MLP neurons of a small language model. Each row is named by its layer, matrix (up: input weights) and neuron, and shows model dimensions 128-255. Each number is 128 + 32 x the weight over its row's rms, rounded and kept within 0 to 255. Numbers have three digits each.
After each neuron's rows, "fires on" lists the tokens most often at its 100 highest values on Wikipedia text that the model never trained on.

L3.up1777:120131178111143105160141121116216176163087133159061143172136111153108093072147100174084120150104096145164116142175107081130109178150128172109166123126143089079185135146092135174190165208118129118069118158107126162164135068121104118129065153161174133177137148095133087177155127162116104092183177174174121110124135106179062086185113082094163120161142092120169087085128119119156171113201
fires on: " (", " and", ",", " |", "==="

L3.up1170:191188121133126142171144130110097119167083099180122063142152102143156092148132168113134143106135099144182193122165125175110119126081153128088093203097128193097134133128157160151136127080143159135132167101136157103043138097147152136124166094166107117095088117154060134117120134062171107113126168064127167147167129107134121139083067139088124105148113178076057197128127174121126134108085
fires on: ",", ":", " That", " As", " of"

L5.up2010:113147131116044092069088140121160107103105140137178071119126046184117093071138130159133172106173145081152080122144162113081090088098121075100147098120161121144205115161132125178107187135147105164107112156099098180139105169175116100115143175134147081136103154155093140124073142144124059065085140140099149109123089105132161141182118149136082132161184113076127067190104131178157088124073
fires on: "-", "s", "i"

L5.up1140:128118100125185167139141181164125108170127107134073108149105072090109132146023131145147154120112101200101082125134142093134182175193136095091078143122138119132123134080152143096088200090105111155138145123129160164135105131097149135151135084153155078114085063113151162141089156192113103094142141141129181155082122164133108119156099100148145052129169092100157147092083111129138153170130
fires on: ",", " |", "ed", "'", " &"

L3.up780:133166106104115206090127109149100170105057113118123165190127049149166133160158150110136160085165146106141144133095120124141069117130106107122098167132137116134124164138157109137146142145126153098105125140151195115117098103159092073089079081155100163108171117134106096149157172035094068142189093193102159115208097243118134080067124140131127135054142150085154124134096096134120134137212
fires on: " as", " and", " be", " then"

L3.up1627:108078138129108096145136057124121162090132182085133154117102139171125115150140075075090090067173173132189147088118091196052139167148147150113113158126059157169130114113116085150127161131091092137164137095102115189087088106206117134122088137176099103097101094114107137180125172125159149046176126094125121131086109110180119159126111085130120125104037092157129151118122137127134168127110
fires on: " |", "\n", "|", " ", ";"

L3.up944:105097100196114202157080112198128111144123169145079121112121150093104165153166146161174140112121060070134158078105159093128179141155118119224179137100124170158109120133117153136145103128141107052106174148155137086060128139144151112134179165190160109137139136146095163091156107088119099080068112154176073111069114108159162141099079107097108207109092142127135142136096201068073146134105
fires on: " |", "-", " than", " as", " 1954"

L5.up874:107147152111164091115085114144145161146145087133093190111104180191203126151134149143098103129143150106141155122167078068105122104124143100153129117082108141184096133171095177073055171112089180173055132178125131070094098133186139145056204120188104088161144144087169107112075120139109111107114066137110104152134084129099148131130138092199132111181105131129171177163073142138100135104117
fires on: " |", " at", " the", ","

L3.up931:118143077122103099062131127174040112141111108065068082111124114088102106164108111079137096122113129091064172130079128119143109154093067130129126191117148186164171156185176163102117076073169158102098136141167095139104135132178201178110207127117204166097094109194134191128162159166126082103075096144167134127145090169090174119113102104126161198147145122148179151177109162086122111134096
fires on: ":", " (", " |"

L3.up883:096164107154176138130136106153126104117116171165132199066108143097147107108139130087119117075156100200156103139159148122088107073131169087120114134103085096123110101155121121083171159071113147155145053159111145126136120108134111130084121109116111049119101116138139087162109122096122123169111100147062186168200173171164134163154113154106093090122082077145085122135165138119078149149126
fires on: " to", " of", " that", ":", "s", " against"

L3.up1431:149153075140151136160138116123153170108129152154177152134129184086125132149156141108095162107120149107126135137066103145202165132110131134148098136146171167118098157070139074085183062103141120167136130142132120213095127144194060148141110059136064128125109109063088060084137156142137111141118166081180138100130103084129154068135182121116134106141171118135145138118162065071134164088113
fires on: " and", " or", " based"

L5.up113:160125103068164116143076095117141167091138097150142062083119140126188071103114123104175113160118044127139094105220127128083073210151160172082063165100137054064169149150109142141173123169131163108158093149103079128139089145116140151093134149122184161085127108128097118124116112153136141096128117162154186119129161160156135131075139146116115192105135105112175133174170098176155113174139
fires on: "'", "-", ".", " |", "s", "a"

L5.up965:109163143133111129128088102177124100095117132177107094193086118157148088140135107134154150175146175116113135095150049093058036130133093105184101126163163147129115116093121126157090150141172108146167143127132119148106132137108135088131096130127130181078121093109125127100134180157148137070132160136140128112134138169168164122104140151098120158153132120093201103143128133129157164123087
fires on: "-", " to", " |", "\n", " ", " –"

L3.up1509:149170097100127096100151093160150099142153099178146197176105145135090074151115188084129017054118084119160124114108079148169102121178172101083077131090118140083140111183120081113196118168104118173116130129159147126128149127192138175125128135110191172118161096141122062082095159142126100084153186125160127137103166216133149115082107114123183113131136153126113108109134050107162154068134
fires on: ";", " at", ":", " |", " held", " served"

L3.up1628:096139215150158083105132118148132094169135158121082133122103102074106121122122143103112158045129098102112091190195060153103178153091103165110122126133085155140152162140120130080165104166119119119146120179069151180154140070111104149148100089169183089098146083071154074120105128212097106130135133158176156106105133079114185140090123134187140083213168070170138152121162104169130117109130
fires on: "'", "ul"

L3.up1159:113199068118165166149142113152137114143100155085162103201196139089132098139112082138088122166133101113145123137152146139099214174145106106112083247117081139151161132094161117132169139144176141145079161154173159087097068148138100184089171139129140163115072159139120105131173214105121161154090093104171161161133098146142122096110146140157101154115154065145151166128107075103073135089109
fires on: ":", " 2", " |", " a", ";", " the"

L3.up1657:115147149140160107107175137097143143118120147111084108088085152154075139139119104098183163144148163097084148153141108115078143116112147133098125168127091177138184154157151182109140148133141074177171185114144171169092189134092119196100087099178110100127158140106120094151131115150058088112149149179097183121147124071152094051155109121149095180117095097162164089069105084124122150101152
fires on: "'", "s", " ", "ed"

L5.up1226:121133177136091091108087168074112143079109210155122118123125053123087118088150160105126131176121164112170157078121103091085127176158140107078134098087139176095162095122093135159106177163142157108196105098123152104146150170116150136150158144122163165098137096144101118114088144180167117129101133108119163126128136212165151114164124121129109165137116189119157165121113155121187206168112
fires on: "s", "-", " it", " ", " the"

L5.up1088:135147130088152182105130156117137157108114125105088079128145165115117031115150127161071068081159088137116130133122088124149108112128152143190170125130128163144152109056152139148115161145101116080065150093175140116103140136144068108105145141148139164116173152116149110095161133112108098125143172084149104098069143143142134141147151133158151170131131169093108199097137119109120133148085
fires on: "\n", ",", ".", " which", " of"

L5.up1453:107180165112158121130156158131194137143162217156139092144101167087126148130118080159163124112188103078152136166127065181113179184160149141136145116123118129082085177120103099105111099087124167142189136130126167196128123130100116133124113106139132109154148161182184110114131113186140119102128135168087144127143159159095124098162111116117155116098106136090120091153146146135120081139143
fires on: ",", " most", " B"

L5.up860:130177105104110151079085176135132086139135151159156108169071117168130115123110174150175184165064128114134095152122130110078176200160121134158175116059094126084113127190187114133096157118144109132100116139103175129076102071087130092086170174119108033131114050103076103153107135196076151182148131096142146147068089109178118158141103068110111192155071107077133117111076158153139120087137
fires on: ",", " had", "-", " his", " has", " |"

L3.up1299:096124159107145112119138119095169119176157113110111133128134161161096152129125172165106075096161076144136126151114115100147121140090143145083118105129163186100139078129156150141088159165050096127163159161072140097144065101126080092113089124096149147100089126139140139106149139073160156161127156179135143160139103120148125134113210136122102122111173108116102138171103093073140099131176
fires on: " at", " under", " over", " by", " about"

L3.up64:161139137128108186105114063116147115123064151150114205129157100108159087103143149126077153104092154132095151111133118179150132099149107135118160116111103146104112097127126109116152074114131138153099174060110168073127151113195076122122104121087152127179137116101089107089138144168127064108155183144188155128130101122149182063171119102164114112166142116140157164102085113143147088097125
fires on: ",", "s", " |", " was", " is"

L5.up1597:159128189153089095070118147174159088059110199139183052139129119133143102052078159078094120179202119131105122117112129144071158137102177148140146095104136142136155171113157108207118180142117190084130104106154081149090127122137077119160181181119137090150143129180020101154140052161122067132109115110120158143115182119148131075124105145178144133122102098130134144145105110140149119176131
fires on: " the", " a", " |", "-", " an"

L5.up1714:129198088117108115140144160127156163071147142129145162102124159075092093110106132128166154142190135141133124143178063175168124111164131172114111086095101096067105127159136141121107101101152156112135114210118103076148140094190146140106090106050075134104162143157170131066092123133127107136157108144119091085149165142140085153056098093094156136173148120088163142138185133082155098075106
fires on: " and", ","

L3.up391:094102126126141120162140098142183157149093174180100178144143201120134125134130115075138119139083187150095208136131122146100135104073110089114085104075120119155097119133187118063186167066136137202082135114080136074133143106126131082074176111124114133088068117111113157120121125087139058130159123147141129111105135132142151132143111126086138090078091154147138142136132142110096109141146
fires on: " of", " in", ":", " (", " by"

L3.up1174:121112155105107139139115153140147077133135111102067168106162106121097109147156110129107097103134094140121140162157079129119115142148089164066155111138110103139122135178100144091151152158134159164074127196108145076161121206123100089103091113120165141129134116119132130151151142105121136069144232120162142137171121125101154080138157071145150080164140149175141077126121126081134153142208
fires on: " and", "-", " (", " play"

L5.up45:114143099080169066123145184079142152143147078093107144112105101180115117116180155174138108143098131102122086098164131098103176196126105141151170167133090093114091116137100080145152146124147160105072172167144164088155077071157163184168181136132152141136079096080123108142160118122134116119140066120111129133120181115165111172128130155173108123167129062145119153148124090136152157150149
fires on: " the", " |", "-", " some", " only"

L5.up632:114174156127154148131136130124140191097140129140140082141134111077081171131134140144121131154129081130056174145142133159173123153161142093129133125089112113102101087092123128119124106157113113082138152131094174134176158062101068118136070071097115141160143121114104102158088142098143145105150123170122115133133095145203102104154027032099129176111126108164094139088182124055145057153144
fires on: ",", " over", " time", " of"

L3.up1820:121129161105087136153149167148156147122084133081144147121105106138173124042142125173137183092129115166136126152068136151082066091112141105122121161115117166118139121127142089189078107181115116124107180039168152124107163154184093127097167091126134080156073092143153112103096177105161089126070164120151075118138148126162139132076133157125093123134111152089116147154124148087113137204149
fires on: " as", " and", ",", " where", " with", " of"

L5.up694:210203169131136137146139171151092148102166130130133120105105099138121202166163118108123086136107135117154132127087152129115108148148098119148160109061130120091160140124161069157169121080090124149133145130161124134088137138124124145066119118174056165151106108137123140131062117125118144127141170051139103119099107142180134079096180156074100125162136125116131178130092092159156168144118
fires on: " |", " 28", " 4", "th", " 3", " Set"

L3.up1163:117159129150143109147139101185120126110120166177108166138162107119101098121129151120150085114117184136142165124077106169164110105134102142160065116070142118116172143102126103129131157088154158131143111136125141162104138157201136103149127109136113131162109137121149108176095116155114125070130128098128074152138147168172128134138141099121110148146088156147148183118093134143113163116136
fires on: " |", "|"

L5.up883:153167099107107176085107100106170125115103105083152157121130091119088141123116094128134174119142129057084085155074126173167165172116119148161140093143149110086109117155114122069168100136157171135107150134113209146110158157153127111159172128137128100134185094108170158111094109113092110106172161158170136164151097133137147153114080114127160138124180066107129143114084196129139104167210
fires on: " and", ",", "s", " (", " other", "y"

L3.up614:112118116090170108105141074107120118171093153160147090161105145173131096132154166080158161141082109107101084188156114123142111147126140069154139105135085184118142101134157217120125085110109074154156189099112148129145098142138128138206175084123228147104043134119187142129171141137156097076143127158130138100093080151115082102160132113138135116133169105085084076148153158108145159139232
fires on: " of", " by", " under", " high", " for", " the"

L5.up1487:128176147109136172101118112214146113135164130117120120198165113102108149113132151092165117137169144139101077130135106119171123162135154139141173138097098163078112094059126095111116098129180182099117133131133129152121161130216112140188121122123140186120069106193122092162157103142131098133057064101169132130134145173134084089129113075090142151150099135090133100182126153098212086114089
fires on: "\n", ",", " "

L3.up732:118136140115098152111094150084114172125142180111131187104164155129128109100109157126111118175090070166102081201110099133162148202153172110171114165146117182117147101148138151148171119185166173114145150167162134136155092145175089170156132069134142147110135077122113142074076124121083119112090140111124173171115128130125154109165175162167160111143120118111101051167129031116121175081144
fires on: " and", ",", " or"

L3.up287:166163116104074102119102117109119133088192124159144127128078103134128163146160108163127163094169119114106050132131106107117156136106178092088134148148171166058144088105121150085129140170112087155170129088189138143137144118175148131092129105124123175131156126137136155092112134061118188150113121190167144129143152168130119119165147099088126112096131096154092167126100142129144153102210
fires on: "\n", " at", " in", "W", " election", " by"

L5.up765:102094148143126114103132112149153200126136149171152164099137074137151129051150096044135110173113118087182124130142117106123131097134164157050097108111101093153119089175120073165082152142113157156186051154180147135110141190080103126170131145142159157100103129167133102144079086135134098117090175116125169090165132118139145163134168149077137137147135127162167113125122110164103133170113
fires on: "s", "t", " |", "-", "n", "z"